python train.py --norm_place="pre" --qk_norm=true --init_std_down=0.00903 --learning_rate=0.00211 --schedule="cos"
MLP neurons of a small language model. Each row is named by its layer, matrix (up: input weights; down: output weights) and neuron, and shows model dimensions 48-175. Each number is 128 + 24 x the weight over its row's rms, rounded and kept within 0 to 255. Numbers have three digits each.
After each neuron's rows, "fires before" lists the tokens most often just after its 100 highest values on Wikipedia text that the model never trained on; "fires on" lists the tokens most often at its 100 highest values on Wikipedia text that the model never trained on.

L2.up101:133118161109123150098116081143133155148102136127123122128135127113109171159102129100113160156104156106111130112112126097167108162133151152143139120110114083162163142138111117128128136168117085102155124078174116137116084140109157117116131124109116109117106128145114158138132111160094099163179099143091137111124157136156130135122148074076087112155133101166124178146119174125155099103132
L2.down101:110114135140141129119132128134131100106167099173143117095106107130162095143142119071137130103143145164157147167119119151107152085128111091072160149139138134099108131185174147160132145102144169143101088154101149106145156124120136099165094116082142156139145138103129135150120163070144153105139191118150129150134119108164121114107114151180153126111111154131157147098141115129137167184124
fires before: "-", "|"
fires on: "\n", ")\n", "ist", "ican"

L2.up684:135123101106123119147127115179116134089137120159139143120129118130117112107098100113118081079123115116190147128135140119084074108124143120142169122127186186124136111142121090101088136136093124093106090134109148125095141145130108096152123158116132131119130124063127185128102139107069139134111141147124107142123115125123102146155126169179128141117082098152158086106109137118135130148133
L2.down684:162132124122112140099160123130140141110122163133097129119118139090128097114137096101101141154163145135142142110092120195153114153157149121115112161130122095136142089137151110138129148136134124196119115145150113095124125095128188113128132112131181120163131131148089112117086125092122140129140132138111126097172085112115159099106142144147129101105113109158094133142124077129171161169124
fires before: "ed", " in", " to", "ing", " the", "s"
fires on: " found", "ack", "old", "orn", "ound", " also"

L2.up819:126125137159167108158113082117140125142117118140146125123134107106140125160117152142135136133080153092114147143121114118165161160124122127121114150132130151152095113131170145158126172125109078140140110137119091105140062137142137163142109137119141162108082143138083134149172131104136155189166130111137112120142118104134186110133117157112129157126124144098131133112107111118144116103100
L2.down819:154109087130140159125125150159104131138145120109125137113125149098117121160142079110104177112135113151103088167137120127099083095132112127092111131171141155133133115177105175108140123160065126157151125122162156119101160142151157099137112095103140092138099132119124125092113113135108136110118110154107049126131108135126096139096132110108099133110156142135097131116136127119113164108126
fires before: "al", "hn", "e", "h", " is", " was"
fires on: "ec", " It", "ric"

L2.up74:119134146121131140119143126137134128099133171121174149154144130096134171107120095147112099113119128068116102062116135108105097134132092116128134129127118110130139109127122093069135123111111133098095143137142113139106066146116137112130153137136113123116137087155155136128168139185134103138197134129105120140138145138160124123093124103133131148144115072126125087116166138124147129167125
L2.down74:156164111093084140127093173109106108143135109126105144165101153126146144126152139123157108152113151117090097102158146175157139181141163101124127115165082166163114124159161164121136116149122097109135105137169127117123129101120133174098125110172153106140116147149127149062138123123144116135140124120153122125106145123081101116096149154154131099123095114074113115112071103148144117129156
fires before: " in", " as", " to", " the", " a", " his"
fires on: "ed"

L2.up221:141127119135129101150094104179098070107151135122185149134108123116121111097116124116146112122125187127149153172190148100148132118131126118126170148097102168127145124169166099108069136140089151130131080132153134106117112127132136122155101106111122156114117110089144142096122102122144118129146146127126109110141110119163121096130136145130149161155116104153133093140130090129104125145151
L2.down221:129104083102123129124116104144139113099141173127096137121101127140121152081120142135094120163142099111129141132156106132130172094072119153146156087138155159104076172148082132120111143115115107147144118145136122125145138149153148151093118104141129112145158141149101133091158119096176150158098089102091158122119136152119157122171169106118130123112101096122118133131121138152134110131127
fires before: "ision", "id", "ing", "es", "ed", "ely"
fires on: "iv", "if"

L2.up859:142105121158178159130123119132160144125117132142121116128139136109123125125089147102173157135140150152101142105103145127136125156136120153128119118089130113171142163157118110182098162141059178128138125116160117122110135119142111128122162109130142107149110098107126161151174124101151113119158129103150127102165179096136114102139142130102101119194121085118143146129134123135142121133162
L2.down859:126126190154120122109151140172100113158166142142164166164078084108127164100140137117152140141109120118160132106141111168109119119103135079127111145163152175133129139118120150097118147148135141151127125105116137133156101092118107156114111146141144135188165142120154130108081163148163152148112129124097111124146125156125141103150123157111139167173164130127117090087128108116136118092147
fires before: " ", " (", ")\n", " A"
fires on: " /", "ral", "5", "3", "1"

L2.up413:109136166138138148131116092139126107098086157125158130193127124132132159137089166125164142138118144128138170106120120134153125122132133157103130094064134092160096132143166123128122156129102135133158130098165073122122084156124136109126115104145165114133112106136131156114142125118126130097188124095116142136136133139128161114125100153104138144141102106122172130143099135141110109126121
L2.down413:126140140118125137087119149126124117164104085132093123128156101154154138189136138094118158139131101126134128147153133132126161131122123146171147134159139137086128091151098136155138128139128102113135108126120123167154119093138110134125134171115149141134163109119086094125075074135099154135080114101138121168158133180133127123111131077143111141133155157124123127101169122111155147119159
fires before: " ", " P", " R", " W", " D", "rict"
fires on: "|", "\n\n", "ist", "="

L2.up373:113127115132136098137079101142145145122123135130127157163139131093097110167118143112128124106118116088166122125117190131123125120179128125116114097111123154192133114128144101108143122179146094114127121117139154084139121199129091134141138158132122092138077124110130128090110146147145116122137159173139115078167172137151124169112121122098137136125081074138142126142153125148101102121137
L2.down373:133098174145084165147076137132082137120135111123111133136176181088115137114138133169129123138122133127116146115164108150111162123098159168142124163140160160115176101112127139079126140132181151129117147151166090115128163158118118149124112080098134121149173123132090122084131096143117108114155114119143119130112111142138142103117131136107138117117125089163091108105130137126133115173136
fires before: "9", "8", "2", "0", "7"
fires on: "194", "18", "0", "195", "193", "9"

L2.up901:124101088095109105179142119173116149127103141108116117107076107095102127133133046131147130130123141122174111096160129107099070133143127125170114133090119156108131091126131106102141131116134123145121133123141129134096069138146088140168178166118149141114103167118157129133123115143158101151100130138095117154122159159134153131130132112178128118108111108144120120122092134115114140147113
L2.down901:137101145106131120135129120098139117135097161110157183129102180136122150151154137151157138117162184127092146081137131177112097100156116145092106113133140154133108066149156188121112141139100131145152076099143093151144123105154210159111083122116131122136138139114136134094144172091110130111166105157126117073158123135120185114137112156144105156148123157121145117116094162157161099131143
fires before: " The", " A", " In", " W", " Th"
fires on: "."

L2.up444:111116075117127070167129118167130114141112138124134163091095115111097136137115095153126108131087112110202116111147139109125132124151123124166143123063127127137133134130157083083150114134140112135140139102130099113133042137133092111176153144150145132092095127158141130097121105143156125119137122167092119111123161171129174148134140101164126121131114070095124138145104115138097098152120
L2.down444:145109148102112125133109139102131114127099148109141166130100176131129135158186131139124144135160166139095143098128136160095106095146138143089098098143142129122120079139130192120119125123110135144109065109157090160148127108150212168112082124096118122128146131127144125107125178103116096113163125155141136061148121129136176121125125144161081148158149155136130127107103151158159118130154
fires before: " The", " Th", " In", " H", " A", " G"
fires on: "."

L2.up293:138141113124125117099131133152131129101151138176140114145115156138136092117136138107131188103141129166144134163152113079168094109133125131198135109119141119118126207103117134155109147127129147157151094126110131117091150071116128160174086107117121094135142128108086115135112096114101152146131091111148139116116132126164135142141127154130107139141104112159124146073122140115162098113159
L2.down293:140090129135134157146126085109119119109097148086166175101119129096109148135121149137115160167076107135156121127152166143130159134185126145121151157141118146148134121147165174098114112150095131111084109095161107121154141132141138092115142123158162099115134141102115129127169135102153140141093113162089093138160127159098106096120106170109153121140112103093139110171102100156119149103121
fires before: " |", "id", "er"
fires on: "er", "eam", "ear", "ay", "and", "ason"

L2.up450:117133153118119080098157114118139136171147137138123137118154177114114099147138087132111148083133110106155116105148152121146108212146107134144136104129139139143106120119156132101142133146117109115104117103159161122123103126156124204183165110155119092113130153143124124150098111198078138158129139160112165144117140179133137138108099085151100136180110090075126157131148102132174133106136
L2.down450:106120116168125147145130146122145062070126145146156148130100123160153140148094141121140115175123156103130174137124118152110114131123135102098148168128096133147133113140118137098130127096131075125154150138139112122137108107091137096070086118129155103089121113144158140074157122076166147118124085103117097121134132133111153121135143157099109126150118143145118110107083111150096159109114
fires before: "==", " a", "The", "G", " the"
fires on: ".\n\n", "\n\n", " is", ")\n\n"

L2.up386:142140105090122043115125089117119111119103144116138149148128135113100107132129116170097095136158145123109137123147120119111130126149128127211150110116136166122130107105144130082126126164148096122089145135147086129131110093137136148176111143133156212123140139081104137128128145176116130150129104136147107127133147128144170138132144125103132213122091108118155152107128082106157099107108
L2.down386:149144127135139151123107083115120131158144100148115136118163143111140148102111123139169141130120113087100171073124119148138124162156103176096123113103102116105139120147165136123150194097129106143117113149102127155158180137151118144109124089143150076148099113135125158163183125109131129139140148108170125143118137148132136124116121137137158115149125099128135145108119141134119164151141
fires before: "0", "5", "8", "4"
fires on: "200", "198", "201", "199", "197"

L2.up713:123101122112113133160128130161093089077115135114107141101074148112120135125139110113120099063145185185163122146129149094094111114142066124147149151117152139112143126155180102146131124126120111144125100120133116148133145111125103143168135146128146138134101145091110101141127148124157112146112119128109100149128117106136113170130090142141122130150110126149112127138087132124130107131119
L2.down713:130123109111162136129119099090156143130163132107114094122175074097107148121109120157105125101146099097121096127137114118109130156119099120130088159113066160128102128174118120087124147137136106135100150123117130085122155149130133120108077117147136163105135182126104127117155144119137151112097146104168138140114178136111147124196131082141152158099107132096145136106096086151139111141117
fires before: "ed", "f", "ted", "d"
fires on: "all", "use", "cess", "port", "ect", "oin"

L2.up653:148126154095123144094152132161090130114120102139124150139105149135130146153135165125130126096132179117119128142137123107156120090081152151153144125145137122116136117195132101073105120114078180142150153086133097134094107170114087108110165085158119156091139094145130123100134149195098107135114117183136142115106114111123082153109147126136120104133129112157113114113127097132106125124153
L2.down653:101130100181157143166124113124150093126127138110130116130142109134161153109115097127139116139079095140122116120108124133128145181154103120125093127124114126096160146081131193175160152092119077093117116169109161118149111085152156158126070183084140082164131163148117155151109097078171124130119137113127113119137145154117160109149112119125114148087123152090127151165148178115131126150085
fires before: "ed", "ing", "e", "ice"
fires on: " serv", "ollow", " us", "ild", " act"

L2.up112:098155120135117117140119103115139095103084140130161138137140122126131145150073140143101126134077139141112171166123132104130150126095169132152151125083151137161105155132144154157110126170124087144184123115152083123111080128092125112125102116109117143113139131141123159141150138117144101129141095120093134109097131118127164125088110167085127165128132123147118155128094074102107117093167
L2.down112:164138107089128128118159106154184141152135099157154133156155172128110128128108118115182137125157151155105138109134126102144104083122122136159088141134134136092167135123126091133190160105153146137170125136099132172149136115114119170178130112126142141109158118099127159135133133130138130105123114132174136106119111139136146112141134122167142160126176134116169119121107167144109143140120
fires before: " |", " ", ":", " /", " ("
fires on: ")"

L2.up34:117093111078122081157122063134100114105099131109135178132151139121098136170140118135116082105125115087154146104143160137120134175144119122107159146136110158123136112134142132103130140132111073128101116109118109114116081158122144120116168130129154127097099130137157169090149119158176096109169140149128146150144151118145166149123101098124128120119111108121107131144091095157130118135145
L2.down34:141153072090133147099128105106137165114119135095141152152172157138124123093112170131133142130113126127148128160164093114131119115118129109121129146116119124131112104131162078146095147132109152123112140159140141126187156118108110159125115117140046129127142123129118134101114147135130116099118100110129154129117110112122158097163078121119177151111133130138164128130111099091098121129095
fires before: "ed", "e", "es", "en"
fires on: "v", "ov", "iv", " serv", "rom"

L2.up639:153106106151140130133096112147131100080114137125152143144120119121107146142070148131140159128107176128128148157099136114137142112113141123162143132020133122161137138153154140129118143145130173156158107096169122116126119139114150133130099107109182104136113137141129161122163086116105167137127109109135110122151139122161195115159131132095148141155102082116154117154084128146108103142126
L2.down639:090131139130194154108121146077128091147149131161102110140122109095145154165128078141088124141158122093141138157140103148099129147131108128149163124147136153119102103129110137147132134139104087054179147132165134104194108093149106116139137163141114152097160126144084097141098150121115152162119141099129160152142173134126107134117162107179144129116138142129113151103142132084149115119120
fires before: " ", " Part", " P", " T", " Y", " S"
fires on: "|"

L2.up747:146128123190153136108147128172141158152137114146118128122102155119136082088104156064144168138116135140135131145093106122194134087145116098197130135121146145111136150134126127135088108150141121158164071107159151116113154138162103178132130106102140092153120096123121112122095072107117139084114115081161146124144106133129137085155132188154119148168136114143124148124117138117122097149190
L2.down747:108099136185070112127133108109138089121099129134100145139091108116170152159113156132169157126129111155136122110148137102084120145118176124125116086161123138143124089105135125170118117114133103103122119149131138150095131102150148083134082158112136131107144123101114095132097120149152148113088126169135080100140095153110134120140111107107134129103131116111097137134130122075124192111093
fires before: " ", " —", " G", " T"
fires on: " |"

L2.up793:128112149151111107119116119143136141099123132140137140099076142091119072104139101127124104115150128170145151117116135097122136103127078111128120174122111141099069105102153096106122142119092122133144102120139124078155117109146145117172157135102128133169112121093173154106130155112126123133148145124107133187170164113138128143108115153158141127199151072104147123113109098144142119150120
L2.down793:058133123093150128165114137131138117094114123123108101122103109184160143201133119132128108149137156135142103160158174126126086175159157120151181117131147174104161172122135120127138159164134109139136061112130147155116149103101105121120142110140139132136107133116103125098127129140135145167103100124098152162087132128114137138153118125113153145122088142116119124143126128090115120141088
fires before: " in", " by", " to", " as"
fires on: "ated", "ed", "ious"

L2.up420:095149104109129045140108111135129118125085141159139164119111179100086126131143121165091115121128107093146155147129173123112135120162134104139177123109151149157125113118145140119116096149128082139113113107132106114141104114123101143160117158115125157144081140080122128132141149182104150155129134120088114103115146137181160166125127135120153165111093115117116153114115074115159119132135
L2.down420:104136143130117122100096128129103088132138118127125159145174141108080124123126117175149118139096117131131134096107148118102112120135119128076080113105094097064164120161120127154124185129162121116108115169148121139140183130101115106148168110109168099167143115146120130111104122124153146112118162121202107117127143148108112106150110115109108135135163100132106120128104120130125116125168
fires before: "0", "8", "9", "1", "7"
fires on: " m", "197", "198", ")", "192", "199"

L2.up729:082144116100140063186097106171088106112087145124146145167111154080105151165120129157090094133094133123121131101111153105103117137147097120168144126132169129139140118136137115093145121136118085145116131089125098121147088122152092110137126154136142178127089160086140125135129146201146149133144117142123120107122182128163144137055124122101132139125088092142100142121108125105125114086133
L2.down729:171168140141132122119102122134121116153153108104087127091176126097109133133127124145189140146150120129127131120137120144106099148123134153113149137076120144124171106125142134110149179112159123123122137137135128167170173149092097128153137113105183083107101133136099117106133135107136107104161143140176099100110118094070116127139123106106121134146126079154137158079109145129140140140134
fires before: "0", "8", "9", "1", "7", "5"
fires on: "198", "197", "ord", "199", "196", "201"

L2.up534:170126115111109141131136097143104110120117077114145168121060106123142091129154090094119103114130130101162117120150135124137100144112108099138169120120158180127133098183169151072130149108108115091111074106139136089109125110115135117154125136105133140103122095105117138125123151124091119191133109158120155104117170115157143112116098160153127122126123092161151087116156104123122141148149
L2.down534:142098114082153115180129089103107133129114156119136160081126137129088140111162165154138148138164135183123135139159124090143161121138153128091157142143076107137150130174158069086127139098154135125104171121147091136123133155155146118096143092118110171124120164155130168162176120078132117139156126112123135122117100105098136113127115089129102120101102076129114155125112110109138102136110
fires before: "ed", "ing", "es", "ten", "er", "ers"
fires on: "iv", "rit", "ubl", "ord", "form"

L2.up115:142138110113121089180144122147141141109112087115129138139102126080126141150147085155134124137140108166151158098161131091065099149119156120144094090155135177119086118115185129106101154124136056133113130107152115157152096164170143131146145153147158106109143162104117122142147125131120124138133128155113167124105150159136138172110149063133121101146105119098129143101131127126157130124095
L2.down115:183085093084080161124109164089146163153125153185098156166130140157084131102152155089158144124165153119077106081095102122129108133160120127170149134145101138129125104134119139108159111163168134140140102140116136145098163101119107141148134148099135132138150150120165134127119150119082145139109125133130098102154114104109154135121119152157150148140136131125129125155132157130110116123154
fires before: "-", "The", "G", "S", "==", "==="
fires on: "\n\n", "\n", ")\n", ")\n\n"

L2.up188:136115082118143143132104125169143113130113133122143134155083130084117113150138128119168140094130106114129131091139175144126112149156073126121130138097160139151112108138145093103131149151138121136153124127086139119137137123142102148157119149132103083134115121110130105110120124126091128144127135155131119117156165112170145164130120135137126109119113052137151134137143150160121111113142
L2.down188:143101090109088121150116093096121117101128136126131087129151149086136155166136190116120100138136158160142151140164114157118166103111150134108130163160147138127149120141112098100139090140170183126133166115188106131088137149083120089101108127126153120111142112144123143114097129123109093131162103129107154135083131134112123147095091108121128119102101096160103103109118116121141122134126
fires before: "2", "5", "8", "1", "9"
fires on: "18", "196", "199", "194", "200"

L2.up157:148100161136127111108118159127106127125120150151112136127115160137125075117128104165118120108155065144175124103180153145109078121117072099125111135128182190111095107114112137113087150153129152121097113107129133133089166146159144123146126110167138146126135149103097151176112145141094123105129070154148138130163144092118137114148143151139119162144124146129149082134128122140146143118099
L2.down157:134076131099080166122116137124139153150151135108119134139112129109123134139122127152193106102172161079122109081102092118117104116130111162146138146187112127123116159073130132125122125143114121098116103114110131160106123122133131094100128122139146153109108139094148111123147163105133124134150163145116101023087124182120154148118141163144107127174104119132121147137108157128115104112142
fires before: "==", "===", "The", "|", "A"
fires on: "\n\n", " |\n\n", ")\n\n"

L2.up309:159088138141120151108161133154100098125131110119146132185080136157125140089090133096129141138133143172131124095174167135156060126112102120152138157116126138130115130119106135096115155164074193138149141131151064124115126132152126132142121083147148148175149086098126150112151097101087131088100080121173115122176164130113127088136144143148093138146121126136131103157102140151118130110130
L2.down309:113111134133123125142160130132112143123120157115166126125087168109137135127123088129167083131156128130135166108125116125095115144123069121113157115162142119154128167126156165112142177107130122144138113128108112168144110163171173105114134107144158162113131087117130119108126157119129107148140141163161145050167155184125157154111171076148126152125088130135123094108102138156187091132145
fires before: "=", "P", "C", "A", "|"
fires on: "\n\n", ")\n\n", " |\n"

L2.up736:130105136119141130085129129147108118131138159144126142206093149158126111138098114115143122126157090163154134101163130124115081116140077087124113165134129152136114138108115137134086154157105193115114123143096078126104161125144140128109074100143137135130141081058111132134122080142079169107114101143160118142162111118134127130163141171106095152134140155149142103163116124162155134114120
L2.down736:115109149122117161147140118113110182094151162111178121133102131072147150129118129147176099119135121106124156112103094122115088140110071125122150105185134133148130130102121137137152160131133104111106133121140114139130112139151141114130119127148161133097129069109095119126125185090134092136152157161138141042145150185120146137117160108151117117132079120151124120100121140126151122135155
fires before: "==", "=", "===", "|", "C", "-"
fires on: "\n\n", " |\n\n", ")\n\n", " m"

L2.up895:113154140183091105115133138124116113123131120151124124124137189131117113143131096144143137131131140128124140125122151118125153151112141112138132178083122180128113149116131168171104114168132092126137091123158142122139110106134127138159088124109107144128110153128099139135149123137135145124114107109093122124098110114131178141136138161103101178128132141141154148103108141099182128139139
L2.down895:138096107096134135145158127145151140144119144116125127094165098155115161155176115132141127142153172150138120108120111146133078110163135124121115126134123095131139117099150130123137167107109143136105133080117118148109149140120123113120136113180157163136137120116156132143107123124125100138123194160128160136130145076144122110141131084120154132145134105119115059141138119194110136145115
fires before: " |"
fires on: ")"

L2.up433:104079121118147088173115116127140119129078148129158141123118083074139116123091137156088096153099129102115138157103156110124147115151137134148129110066129142179119125145169117104125130144122117138155148098158123140113095159166107130124132084141163127139085140137156179092168145144150132122166147122109150110131160126141151115131143134154105141162141121149124129162123101131122095162157
L2.down433:136117168093099124093147121106120114160110115123108142078072143155162130130165106137159180165149164137134119124134139097103129164147110092108163159150141125141125132132145123136115131139158127141109106132129146132149151106143131102161138159120077127084134110121122134129132124121117077134112090162148090131121160138111090134138143115159097124145131133135137130114101161130110182099113
fires before: " ", " (", " A", "/", " the"
fires on: " /", " |", " –", " from"

L2.up605:147130149134129145129110102138116095106104157123206112167113148104119160146111128121151167143139166144110130124139125127130114131131137128139134152095112122128129130123158115122103135179118180152163136136162075125120107116168147103106086075146131145149128076121140182098201126114125125097152086092158123090126126134119139104096112166112151164127068094156109121133100131149139129118134
L2.down605:149128125152104129127130145125158115128150122101131116097087113078171123125153143117139174167125145133123130130125151163148104144132161122065090093141118132155164117121140155127138145111106109105152149128127125142082125146153145121108108098148105077119133139169131128118167113098123118160115113133129134068108115127123112103100125120152116122160118103127081128156089149140136155123132
fires before: "-"
fires on: "\n", ")\n"

L2.up679:116107086146159150137132102133131139139133113100149118161127114085094149098071152123159106142098144091097108078115107116132111167112127159135125149109117099119107134135121095112115144123087129124107147103151104120088066133116166170113167093131130139134138104133145158123178129104126092136169108136145152106117151169127098077122125109119124116142121099132143136103124124124118094114125
L2.down679:124114151105109121122149107120118118153152135117097107127097149112135102135197124117137195129174110127146109126091123143132138112112168106106078110125103131165168123147174122134108169112140145125135124146148117133136164147157149133150109104069120131176129160164144101132150155099134133101121135078135126050131112101117130163109137147152126162126116110099132143130098115133151127120159
fires before: "-"
fires on: "\n"

L2.up322:123141113178169129119141134133130112102127168177143098113114149154123097115114162115143171111137130151148131171111118108161115165124118109147175156109137145118125145117155166161088141137107155125108083119117112108115143087145145133149084120123133131154131125100114158112112111120067152101150108122130161121134128125173130163162111136086149115160090120150174126131130151155151130167168
L2.down322:119134124165138120122098102123139099157155106136120137088120125118114131137159131165156098164132124100193114099135145147083150122086100135147142188125144172167121153125146118064123153172128121094155154129165132127183140135134162102110130149146148134129110122123145108128160117094144195130147153154115097149110084143096143144137172118121130112128116117130128125088131113112182087152123
fires before: " |", "y", "ision", "th", " |\n"
fires on: " L", "iv", " Part", "eam", "u", "ear"

L2.up340:147120111132103131152082102153105070123142131130182098147152118120116132089088152112151096128145215118129159140145174107154142108119143119155155169080103157129136125201145090099129119133097138120152141114173109108147089094129133121087122112133132171114103071112145177110128102141119154084136163113135156119134108119145111124135128136136145109168112103125113162153121130155093115160140
L2.down340:114113110124146129125139102116121142134171139178167132150082114117155114136135131174129186150132104109177112123113120149115160120092144109104136127158100163130075113131131156127120138136127065129127156116168119140102100141090139091110060082136111089149119143131100093107131116109116135143139126126134124094133138181111151122182115146086123111169083129147109121142108077127127137134116
fires before: "ision", "rict", "ing", "id", "ary", "rib"
fires on: "iv", "ist", "t"

L2.up643:139105120136144098132117118185108143103119162151161134121110136125129133162138083118076138149126176101157092141117135115115124144163101101098121128116133158152098120126188124119117117143133099141154134106140130114139094149117094139153133150119131126137122164143138148094152112137156117162186133149067115125152133107126122107136113101142146153133150081121121100159109072170125105084150
L2.down643:137116095125160147119114134114136134098142139133139197158163170144096088080084133080130109067151102125166150151128090125067118110142114114167096169146092146101118112136136111137124156089167166146087108150150129133116126116092158149123117158138155151166138140086134143105096155147103127092150159124146150128135130154135131171139124165130095139096113157102142132118123117123124139154115
fires before: " a", "ame", " is", " an", "-", " was"
fires on: " is", ")", " bec", " was", ",", ")\n"

L2.up610:097134110120145123136144150130112107118121163145151188150109148128150136140179101094174079127164122128159119140166160107076113126141120124098140142146181152117116132139158093119124136139143123110116125126133104103102100138171098139118150104165121124115125102072140107163106170125139131187133131121112101163127111092120114164160077118124124147112121152096112099111114130156083118150092
L2.down610:171127129134133162118123114097124137118142113138094106134124136109097126141095124152063159157073137138116123143138098150152121119087132144138067099146110080113111083153113172152128132127089122120087174126101099162085125106126134100131088137163173124137120139159115121130121157124119120117101144152122084123102094160158120077127118096137171117136097116109130183160148084122128120102145
fires before: "ed", "her", "t", "ted"
fires on: "at", "oin", "ment", "port", "ail", "l"

L2.up22:119106148158152116133099145132118120110123143126170152170128131110137128120053153103151155129135124159139134110127135134148150109129129133135115124093151123165121172151165130155067127163075153137168112106145098120115119131148108112111111098137137124136108075115108140119180121128125164122149096132151135087141167120106135106110148168111094143177116092133140107155118120172116132108150
L2.down22:128125157133136151168167141162144133175111115148124162128105128132120125144139111121112107149152109120132150090170132125119127168129094126107166108122152114121098112128114129092101140058129126140129138120094099149138114125146115157158151120152147192132132122109182162101095129163136109121112159145118136145181142138104125126152105091138127180178161148139158110110123162166173097158149
fires before: "=", "P", "C", "A", "S", "M"
fires on: "\n\n", ")\n\n", "}", " |\n\n"

L2.up196:148138142155144132140129136148100055097147139149160134156118122134113106132072136086148103135117176115110123127137135106118125114133115156134179128081154147119135106189122137106065113143116125104143126132144113119135120107144134124104104086112174173140120112129136126122191141111130138129135132106124141151119127108188146101122115163140141156146130107117130137157111126165125113146125
L2.down196:140154126126121108107165104094128118136131162136149124126196112098147166107123156122114125119154143136105111112105165100114116116101137121128131128136113124133114156130142058185153121113140094113132135087144155106141123112126156140118125104147107139130109139080139166115152103129112115104122101140137155132141120118142150162138160117058137079104156138089106094092137125155124161137136
fires before: "r", "es", "um", "b", "i", "p"
fires on: "oc", "o", "ro", "ou", "ar"

L2.up540:134115112143100122149173131127068159123081145123125159104115141115120103159122122132119110145138147119092115093094147124145118139156117106095121135113169174131121132109136066148106124106122109118157101130155110127128087161153108099109148135163137126102110115164122138117133157115120152107085097135093113083183166103122153094111162132130108139122148144152099132099115098112147121093111
L2.down540:135143160089164106107106130128131118131138078132126114138146128128158131133104118132137139193138104164119146123184108106084141114140134181173170109124134136150167141132118160075166127133133139121116152123126118128126157092057141154160138076126120147130092114127103114101129131163165069156160131123127147132088117177117126132119162101157123102127173132103160139124140141105090130137098
fires before: ",", ".", ".\n\n", "–", "s", " and"
fires on: "0", "5", "6", "8", "9", "7"

L2.up370:151151082102109108153117142110159125114119130172106129105124139113118099162130103149112094141113157120120164158134136125132140123137128130158105142147107153171129128138131133106170122129136064143155144149148116114126055102127166137105119131123177172081107129085087159132118163192143146112130107112146110124118119117135136149133135121132131138099126149110114142123090108130157139107140
L2.down370:160121162150150142114147154116113064095119129109129103141135143108119131106139114108180135098150100151139145076079092111130109117149148132102142093133111096141120111165156175096138177136112139130117134153129113145098184157131119157133091119126123114097120101155148115114125129107139100143162138126153134172121134125159136161107116101139115121153145114136159121151150087105148157144121
fires before: "s", "–", "0", "5", "4", " World"
fires on: "0", "200", "8", "202"